config.yaml
d_model: 256
head_dim: 64
norm: "layernorm"
norm_eps: 1e-05
init_std_down: 0.0
optimizer: "muon_variant"
warmup_steps: 66
batch_tokens: 65536
train_tokens: 347700000
MLP neurons of a small language model. Each row is named by its layer, matrix (down: output weights) and neuron, and shows model dimensions 128-255. Each number is 500 + 40 x the weight over its row's rms, rounded and kept within 0 to 999. Numbers have three digits each.
A block is one neuron, or neurons of one layer that tend to fire together. After each block is what it responds to, as a language model described it from the Wikipedia text at the highest values.

L5.down82:516439455473529488574537503447519497475526535478449503477550473506521479488426450542537536487523480519471535450523503460510489509553452498524516502460474426538545497431595507435491516484502467471526501445450512504511512514523586512475492473500544513505502530464483513488523480582489513501476518440444555581494514481512488475502396473468482487453486464510478542443478534475538476527516
L5.down89:516443521568530483544494533477496458487513525515422496518541491502505466491513443540511480512476545488453379525490493507546488513455510495561469565499533526488493475500526486497551488532527554492434506527457497461568510507501496445510476473526451441513571524539482529522484526525456445550439516548453461457543526497535542491510546508523470502495458592489475467555452456409561435523476
L5.down94:551511441463535430495516489489502508483560444507455451489514542542529489472531455461568533481434482519506539492567477524526631520488507535479489492492426486546553462496446594473467474515477498452541508499509525569438472522479481479425572478432495514508434579486542553496510495577488509496492517471549520513465475514525480552401574548463546515540463456537487485548448466458542484531520
L5.down175:520508454548488509498481484474538533557479479546555540532491465535547467504470536501554501454546453473499530494511479511488525542474513495478460566474490489496539472468469515484498482487496526511489492461487550551572475544546482508436477497495514543462450427496477550529564523575480534500524530545509489510482559502487454520497477457447582481472501480530482521444512501492484446510550
L5.down364:576558541492414505597509521482519552523462484475494511494504430469509493477512501542482507517516570452552536470467490419516576544471491526587485491512517467483522483496554507445534551478474506531458484483521481466499462486499552545475508524527534495483464465504484501463507498506439479466441564458511480523500497535531545502559516472477539465490502482448537507493491505429499438509583
L5.down666:468412504545498501495541478505543491462526449513481441533462486479550499544542532470497480497476550490452493470506469492473489533521451442491502531499453416567486582544564536541500597511501466494529496552489493481450496537517404467533450529503443454544508539453456538492477519520518442501485487562564449496517469480565523498464476484507510502518522546431493507492546504512511504533472
L5.down949:529477552552479529466484562520505516506507536450577515521529506442489535487462490516529419487447512531478536414514467508493560501498494554503527565462502537493500470467506519484541550454473508476508443468442491512523520520460555459473478462535455536539475575491472511468412565561479472514476437493529453488523468425492540507451538467412490438497585507512598535517543513531504472462520
L5.down974:564515433509494523469478498525525517426510538504489496523520520504435537490543479485491525569531525490495447526474472494451512483461410590452526514502488494505483499471566432531514523470505539383484518436531485475530506425536451462455496522522425522551483514506490482548478452459550491480467413511521410563517602601491460505550562415510527550456537498499569466438487508556473519541548
Responds to: Word and heading completions. Closing == or === after Wikipedia section titles (==History==), " of" after role nouns (president of, member of), and word-final pieces (During, against).

L2.down93:469502488635473437544440562512468511545496475597486516544484438536526437435477443572470476484515506525515488492460521444541453504509468500525482414528498508528514534513527537547510525493513573478497512467517544496488505480531491548496470448486476511468424486502495506509539517466412467493524474487437533513521429454455447554529530474548577469506481519505562497510544415510482560500501
L2.down174:462442418543483562522526512564437473459515541520464481545472474422512437445535467544499480517517491508394508551545467504467494536467465512510491463465493546479449530500491522443522522526602549506392484475473519492498519474556485527464510446476480459530490529475507504464526543482467464513472551443436482513536521530477495499550453536485526511542449469509429529494434483510490545520503
L2.down217:439485551459493476514508544477449479537548524608497450534510477540513452478501513535488488464562474551498586549472556544510519532503451543529503489541519484506505519530562502555465453467464558559436473515473456428517529598500556536472479514531550452446493514557447471494512499494509516497479449481469536439565487445555463497527544496536526475489498485527518570545505472485453488447428
L2.down295:491475489545499406493469539463532490512494512487417456440496509524352507445540535536555484532456532520493534533409524461596518531420492526516484516508476479488483514464521502547419539461438552528412505556459451495435493495527480534417540529465455610502450527522535572498462502525577484500495467519497463485465457528511487539508513522452367519499494497536465447497483471477489465474559
L2.down299:487579565524507509468543470568551459507429508501504508493553566498491514530490515470471444506583477483491534443522540478534459464441518461446531460486456488438524524521518530526480540547566485523441559567501518534469527536483520476513453462445539464465470476449393458464524477512502564521465506554490484374492476484520445520588513485567524523493498496513498465441456445518447473565477
L2.down648:469522466509445427420518511445494512421525569526497546509554509454575485527520484494393521460503495565403510577487442583480547482465446483560498501489478529442504570466553505511492501419544574448466532499522526509479481513443486559486542490550523450565511613488484493509418426503527477457491498466534518420559479470540446534534419496438496577459468470578534543481521446528514492457496
L2.down735:535461572564435521593519465484421393496452503540539445514486451464544544462581411510485462458543466561497548531467492520561421517483501489483460391515498486551506533492472553439442553518502499493517475528461505520490454529472482549435519432498532530512475561504463440461488470501466445545503490458482467502514547483510536519463501462513515478473553573516476504433542529500535527521476
L2.down894:454530521487558509485518536541461537525436482488523569486478546547541520473563463477443488586546531439507443434425439519532472489449499522538392541486472489499442555545492531470468535443417569562541504446547409481496494492510447523480448495541497467528452454489474500449487539531542494466502415503532532458507496531628429435495512468543423483483538511475489497556508559571496534460506
Responds to: Wiki section heading markers. Opening == or === heading markers after a paragraph break in Wikipedia articles; weaker on word-piece endings like r-est, N-ew, O-ld.

L5.down20:563481410557449514461446559514557528527499499515553534485496491513483547462516520474472492502491471552504504561472492551540398493480531529496526476461430557477456503516500524542546485491483548484460544553494571491478479542490383479547533508468483460479605475521471453511409509507480502550489565490475432561412519460527560498437484411502524541511515483537487455486450478472470554544533
L5.down291:485498529511545486513474509486529483492578440538412446512517546535469454491513510438513479468425497461536476429575549536550502523520512447495592444507469411508470505522462494528544485436480393519447482550487539515537494497439485423542537492478571526483535458543477549553541483422480387520472572481619502486487457527522439543492458462513539471503425472494474457547571474499567510536536
L5.down434:514448558500453428513444535495504544466521466551501487508492493481483561499558440442541497414603527555463559450572539515520537595559528413512480489474499474537454481535474516500466606539436480562568502449484546504512463519481510480492548513480434503516550523510441506483498498456474458483504494541453527494487567415443472491511475467473551484503500477442573517473518480438514445487525
L5.down477:537534446580445507431524504522460449485476446465513474500512513498448497496528462543538556584504498493474491481534553598482493519505534482448556502565464483520480488479521539472500457453456550465483558585609437532512535489504490537503457447557465493505442484503487539564499501536460506476548528550497469442433547565429526528518437475473482451544553559552513509519534501521537436437498
L5.down530:448515467475409509500451483443425479484548505489497511460476481451474463553441453482568531460478533459546530482585553524492503442520477515537526550530512519502459475495636501481484387506481467508419539524503536469505472524505465559447531498525572538517563476520521506512414473554607547524451527470563486469421523480506549523506508488551497499411447477471450530492480451497548455450517
L5.down553:545515445453536481521444503499571454486464459484533444521482490489468451539545463568538472540593517572387522474512533524453589509551495527468556524507477520516535537438507473566545564513548428535434537481506498430525602466433497486537478516535551480543495482524474530446535510486482400458496460557517451469458489444472504460594494497529430534464499474469532468458518486461485462438491
L5.down771:512554584532525514509480471550497476520536465462532552542506437477525482563484568513464432520501460471481482424460506502504465505509537461487458464501591566531495465495538478380420504494507516548562545523446465540550519526475573522480527461526483488541408429545493451490537534553525514435584468526503510496558428516476478521456412418496497554519440550518454449555486471498476420475438
L5.down1002:439583508508466514409473439598480560509496472513448521513444507509491458522530472518591483538487499497481588461493545513539482535497460455464563521567468501579505473572452455516474451477461525527470474526463527454451447559439446514529500432496498465506607478493522541463537431452481443579524534495550534513462493495478483544522498525471488480459515474485509543461501508478589453539507
Responds to: Word-final completion pieces. Last sub-word piece completing a split word, mostly "th" in "south" and ordinals: sou-th, nin-th, secon-d, 21-st.

L2.down131:448565542596503524560495603552513475409489505487502472488480528463456600496502545493528451507490467516409524568468492559487540552529495453472458443520483508510525486536527543578489484494503472520560398562478473550529481457528461488448469504519571423472495508499535488524525496497515499555468468496465515498537467513523459450502541493524447490472515506488514499530480531524466432455596
L2.down261:588435472443548538515498584507549553368526434445459530457464550471488509530516502466473505484529513565457466471552502525451490591523559453490501503517489473509515513523515432455538494489520491487527499504476537495486508481536549470538519474412556518541482508466492565481443520472582529619490520515549455475490525557466543565528462522500510510355536514471519549574484460527444497496455
L2.down379:466508437481451483524539560536485602546476453536489517464547501556503533521439585503482595521438496504545540508431494469452509458485424508497510446532523439515524460493505474555417493464437510545554472488412524430417536575429484500472526514529464554425565480450507456574490500489490489505528452488522508465467536529513509463558541503450517491439482455512502577545603497462483490487574
L2.down491:457456538528467431434473443568495523524469484484505480492567536513529498527505487541592528515558515434522489500504449380496529482491437462499486565481538504517477514521540487481484538480419436519489472496563573532487486461538543494555476442513478588477602491564479453504466510432549525459482429545517595507445536516566464494463488498563512543457501481415479502542480438540454526527512
L2.down538:526514485589529543514504496430523482480500448435499519510562515497511477497474501531440514502462465484525495575549478457564543555473519574565532493537514492489489491506484431585459509514539577499497576462519524517475541532434517492521489525502479426566493495470537509510487474497486472498505500529495625487527574448387467512507566467486570528515492551522472476484461488575525529507561
L2.down567:462491534547494463439425530539496499470517514520494477506488566572528522484459480471488493580473485519448482434511508497487483533502474510526420413502485500523521514420556560475477558449475485515549515484467476531506539516531460466484508551560559491486528495480530561485530484476488475499556533442509515464581491543547491460510548553481497504448375522579464527527556515453418465509452
L2.down586:543439464529477464486535443528520495567511464502429521516465493558536493487516460444549450540440554508459576479543472509429535475480532452464498484420490450409443500548507476408498477488497540471519508537520464526486499525521545541489423588503469479555463548503435514477458471449502481556565540486490478508502488521485518483488448466487554539497464473498571483473417502507580528488578
L2.down925:476451533482516439470498496501456499537448540503514447578557552484487521521468462483416549412484462538468487504430489464498456582523476601446446482506457456608501490515462487583462438480489532530546455477463481473452516496447518452543558428515507520520504565512503454465550538520486462493475459479505569538487516436469507465496551511437502477508440463541491549537500569564519456466454
Responds to: Letter y in split words. Fires on the letter y as a mid-word piece after a preceding fragment, as in D-y-namics, The-y, Famil-y, Ital-y; sometimes other pieces like ow in kn-ow-n.

L9.down646:554492503441392481508469513548579438442541484431528513537516439469463472519499490461465517553545518487572558522515460465527517428509568496517435465489518491473522529503473463498548555434581448495463559551502577535504537498514475485507540454547484509464515522509532471517559508563478503488496501476479538499532568517495523458489534504499531536534454406496480508518458391522578484498467
Responds to: Section heading terminators. Closing === or == markers of Wikipedia section headings (Trades, Theories, Career), plus colons introducing lists and table-row pipes before a line break; weaker on word fragments like re in record or reportedly.

L9.down562:503413494471548518501452514470536516462512509544470509505453584506504424545515497444482441430512491541307478410563498495512453510489444490462466497515502494497468507508567495454512516494467515527477473513476566450486524551510492559544488553521503481503477509562472486465567472452531560500495479497515481490515466518594503517472437566545520537420548468505523473491576366544576515446504
Responds to: Section and paragraph breaks. Wiki heading markers (==, ===) after a blank line and sentence-final period plus blank line ending a paragraph, e.g. ==Sport==, ===Numbers===.

L2.down5:516475498523511476483511494575500494498475515527452513539585520505480517525551507555455484461439549529400433494508478512439511436498521486511391522534506487549479435456448477476474500565495493486493559468503541528493547536536565538512473493521569572404498533483475484477496426445498495541468479503519486536523505523458518553509489531535464539423513542457558557523496475381523526418446
L2.down7:471481430526469487480467481495544510547440473505549492503514463442357439477519491512499426477504531518485488476478522524554531493507453465489476503518390495565485475424480515513472536486464536460462518533490553458500541609414606555525484519532520492478486531527540445448506523416510474509480527492556485481505451444541428571502482466475480520488420574456442567474534429473482499503495
L2.down485:509470555489492456496503459464444623510493430458474494542444491472527524511539474522506487531500507524400538547468517514551463468447497461479531476493550541495469523520600531571500535506505549573447508486431483494509525482456582534505485509497480500460544592510511500494506557488559538493518528423460465465538519494497478493477457539500432461434533541488407445532502434467548482491559
L2.down651:533482512467523506494464454436446530460453477464472567503483497539550483478542548506487489422560476484443492508484486543511529512535586416476447490500438512477543483500494475478486491508503480514456569509441521455504432468530457535449455482487492534506530471544488507493526605501512418481486465420564522433436463527470528514550474575519532516502540463512536533565576514499523469467476
L2.down709:522506499514489517489475511550504520459490523491502445499565556461490535509484523547513509417530528543453559514552503503485481495493466443513481482551449477488555415450524485503444540530433525491427542481514526521472519471493437612511477489519437539464579520508534468486502568532482385509511512561486484473473455545476538493505510624533500412509561481500443435488525440519582514457506
L2.down720:566504541468511532526489521518482448435452469552509576557460545497469458515536527526528419499435407491527490506493466501480454468461465454507521499521507572525474494451499510506611502495499451505489607501438494530583500468480444546455488540479517459419515440428556462479530514517491477477541495421502549496556477588517444495477491463525553455512546487464534528469488455488530521483406
L2.down880:498457562492440439452450510462509513446500559477488474495502450450510497502530527500480597588517492535521479457463477525492623484541432570558507449535498519467499399445491412519480484514515489508503479420571489492445569428507525453561505516525503443480479508489468456533526567401564512521497427425516529505505576522479440500521559468560498476565465499520490532546504462478519518531484
L2.down942:510487442463483464496454465558504496530535522516520520480481571548531409528529478540520519479473539439447562539473530483492557494476450509532534442428515530584549446449501481472526536539510458467427562502571519451517562499441506620522523432518535595426509505465455433410567482406458513522436445471541492473550517536517404490530466503505532616451516548467448488540513471533544478509540
Responds to: Mid-word fragments after splits. Second or third word-piece inside oddly split words, mostly compass words like Sou·t·hern, Nor·th, W·est, also S·t·anley, Seat·t·le.

L9.down224:498454506514508413497531523500549525506526542420483501499461611516542475498545526489464506516462455446500490540469556419566523475604450493547516475499491517511524481495510447549456486479488557545503513441543511576560487503505498495524544543552492518494518506515561454534549551477457491411464462459593529497526498461505521463486462459474487527454460501465520463468466469476454434520526
Responds to: Mid-word pieces of split words. Middle or ending fragments of common words broken into odd pieces, as in th-re-e, al-on-e, beca-us-e, h-ow, accord-ing, for se-veral.

L2.down84:469491546510523500524467474448491464488551498542460594503524459472494490554533456474460461539466561520476479483550506551473535499518506500539444522497517472568486514467485531452521476471494541483521439447471441500538496546532540509509432508509484510534495519459409478524473480590443555541523456515551523498557472465508484572439505563497459529477554566513544513417520417518477496549443
L2.down136:457456518495450460548444569530498554583518407543479514565461408485501535520494500532533526442496518502546536466491577443620528464534464468489445451481502497575443524470506532498509466486481515527451518521525494559471493522423504493491555511481579463432504502497423469537460500497528530487512420555554486487469529551381458483565495561478505497491542484482513564426502624481522539513552
L2.down179:508494484542549477507450474491549415547556468430470502441513452500551493545595568494523488509457545554470452442504492530416512519540486525545497564487523471448503557485462537488477515491479458538538413459541485496464549465556565490438490553518424490488531520476462482548563513485551481524581478463552519534539487541544492514467460461539513469452476534471504513494546444496517438508472
L2.down520:478531475559531494539467514459597495509583433437559571408508447473508498515501479485467497520462482515578435469461488504542532506613495452499490504515471476519610486440560573490478522450542514527484516469450468540544535493436506527524511549519502526485499530494432548524489565509500482515514476482536522481585530430458568514498485476491545475539458556511560500481464478529525485550435
L2.down631:393486492483473456484540503504472551452524471434518490532585477470568522475486525527461494445550408415583540489477483498494482507470583499535534439496524508463506489562489538514563562451527478523509471420522531426453461561438528516528486587416431522509575462431497509527434447518522513471518522499428443441529481435487539528487454466528506468436514500553434577524583444449548454514502
L2.down643:441458439444555427505427537537565407478502562516563572455472560480526543533542509570481489480520477519454423461485463514512594510510452444543481455483518497547551505481469548419526482465485560514449508492555600478503426468440582485544507529541479527496488537482550439563534511499507545533502455496570506540537533479542455536467449497483461490520478521473537594480532422499546513449459
L2.down810:483465493483488450551493495482547487486475415433473495589469573481494520442470549460498539468497511542527499443586458512434503484521453494524434497422505540504506586577417478622431489529518544485463489540512530421491517526472537521508554460531484575520465547488465520559475493512557516530513476471553504530525497515570432510499569462448495520467494507491512460437521558568525479443506
L2.down945:441496436551491523491456450436597537549579449505472523505490482480481521520462492544541495499491482489459494524495449447491499525562469448478496513515531548531532500455552467476519449555479513499470444430489502453584495494513551528507475553510534519497492495482513510507564498514533621482427472531460585439446545480527494492486618538490521475418468493501496474524639547493481508489498
Responds to: Closing heading markers. Closing === or == marks that end wiki section headings such as ===Development=== and ==Background==, plus closing quotation marks after quoted names.

L5.down25:507461503536563433467562412518528513464502554527597454491466525517520458464510495491456554541516444543434515503519510479609544498510494466521500485578513530463473440476505548477481460419523485468422522535437563489510550488539544553454461475468525505574476508493448517546464567494507491489456423489501529458539491511514504497457552545485508540499470506539518453517510472510533541485456
L5.down98:408431449539529483530426502541514460517493505571511529495502556540498429452523480512468464525470530520410492512516574446501491483550450465518544425506518505506450469518536526485528473560501539537469515472482528486529453505540511565534525442478481522513409483490500489491531516493443462485517443463517509539554527486545505520526538547469551559526481574483538559423521404533503503488462
L5.down276:415453495431479521531501392519506557550562529501562464526440495520488459513485551472465492561485487504363479473543524499445553458587410525552524477529526463512535536520469505556480467457468550454540494503483566462525499565467491427521478530521505504578524503456481455507424413559483499511495470450507513553553512468522521508516461482465575453469491490495512541483508437544498503426559
L5.down509:505472465485554461405520487493460542507517519504475502499555535501517412512543484443494493539539453482479562488547491431565564492551397493548452424461475546496469440479566481482557546549523516558457443569462540500469435500518524511510467490538470492472485520457460518548524474466558485459467449463484474459500462476562471520538517468489537509368482527551468548467488477539517435480445
L5.down724:489465428480522536457508496446511518514471462491565496602454500536519439500466575491416537518543539573434450447457484506586576480440497536416516439523532527454495439486572508456501460503511570472472475452502507465495472430515607538500508486474477484484494496512492478557502533522465485504528481488517554487462474446549407520428484501443521549466468448494445474493514383545546594501528
L5.down751:447414527514483445437482482464459480477517518568440573550483558518480480482516504485543497503502486505306534481565454583496531492530468445409517509478447510473522542436524527438532497393435587465496510540436524460420493510530513544519486528558509468521489542474479467490518447598434468553519429504488509470484444431492505504496485524469504551491499535551538569470467398572534483470485
L5.down893:466495524519503544532486491458415478466513549474533530540476455507510489553469505495534480492415540474482480455505488537510518501493509460554533498480436508523489494512502465549494545478463535497497546513531518500445479466513559491429486452502493474484484511545500456443493531511440486468488441549582506473570462486494458459508505494472530557475527509498501470522465472488549621540543
L5.down928:529438481488503483519586518519441496516503434536481453509434510499546540483456489513476481498439524510461507531530402585563543461464478529456460457610439498504538497503536493475555444438487465476486476599518526524514476556577502449434577501550510447493475467492489558426504444506578429513529568454501495480535491425511550451564471485557529487478468429491511509438492536517513541503501
Responds to: Start of structural lines. Markup that opens a new line or block, mostly == or === section-heading markers, list dashes and table-row pipes after a line break.

L9.down283:477453494556572511480405499533417484538445567507475503518534473514544519490466516520482476437523519520483491487616447485522505445493504498483501495506487496526593524577502559454499432507493504525611504485518493492485471456527489492486460531511561584487447476429492411503526556443498478503557403511533543465509476526552444581478477518550497528468525582533454528516528432475450462569554
Responds to: Mid-word vowel fragments. Short inner fragments of common words split oddly by the tokenizer, mostly "y" (t-y-pe, s-y-stem, L-y-dia), also "ag" in message, "og" in recognize, "he"/"ou" in whether/would.

L2.down151:534453486485439489464479474547532462458486532410520538509481553537553574443564407609487546442472504507609533511481530593461497481525546585442561498517538511470475552498549487524526536526438482512448458543489589518527527567464544499532511466468496514497521472523550454551415438511444523498530495506535492423492475473514569506517498476516453434503513480539477485518524446562531457463512
L2.down152:562543519492482575512488547519490481514549562541462488527523478458538472506502523465486474433519508508498480458531461572550528476554535490483501480481491477535528494468569495442535530456556493526460535499545487512477567554554438498390560489518491543485444538513429504489466520505546505547448473463524516480487443488520518421510543521518548480498469549490476557424502486483499553498522
L2.down723:457487569514496533562476498534512549403493536449484454429574474508529462473525480447506504505481443506493522538470517487494591617472556468484543480505474488537500518498454450428543535505531467490546476447495501477512539470583453431442554465524561478556501479518444514478544575426428549565495587535518480464492542471539459504534522527448468500541555506465492438466465471441554552510552
L2.down848:452472506528535501500491478567470462580525526536527456485471486501569560514517549501509514503577516473507494525569464516514524391462522524530494517503518517499495454462555481453544491479462555503488498444528424510457442444475487485507503508559560503560491564559535463578498486542453631466504506465535496446469463540521461469381478514473514467515484530463465516513499472516445429534573
L2.down893:486476395419506501574514475508538543534502536501492563544550476436435532455584560482601460516508494539501477510472487506539540509560536562517524515535556476499516477541503454470503467455538478487498569474562481476499445455480522510520471541531429465517578476531512548569488545501545529438500544552504511481495470482542532454524502527505498511537560496424523495469528448528485460510516
L2.down903:482436434577539493531460460513488512489515449517483505556547496425510410486500532530479454515483520521484542502471509449540487428506588473522517512552579507483533567435444504483539506460531541462548511574440518469476552476473447501522508417466504549460548503490462551554535480522486468543468527473623465455500531524511513493455491416461516507508469534477508513496504462442530526480509
L2.down934:456386496416510466473473482489449535498451482483545520513572507530482546480539523499485506484453523503420536477479486529416503519561493507524509519587493478492461537507498491555576486446409467507404446535492547560525476508531510477494448496591496495398539546514452545538456526402566486459494519468487543517462501451490478483501498475465563526421480582356473508486506527485497471511535
L2.down1008:457488487441504489598507571513513537489535528544468495478490545501473519439489475427497517456549456545383461520558465519435527454624404524467554497507470407526537504438524544503521499464521517535488539463475474550534525500577442494476457507517464519556562467447491490537499474526535510583500475481515529583492485511494499552447493496580492444488511486487466511507479452532442498416533
Responds to: "en"/"on" word pieces. Mid-word pieces like "en" right after a capital B in names (Bengal, Benjamin, Bennett), plus "on", "end", "then", "legend".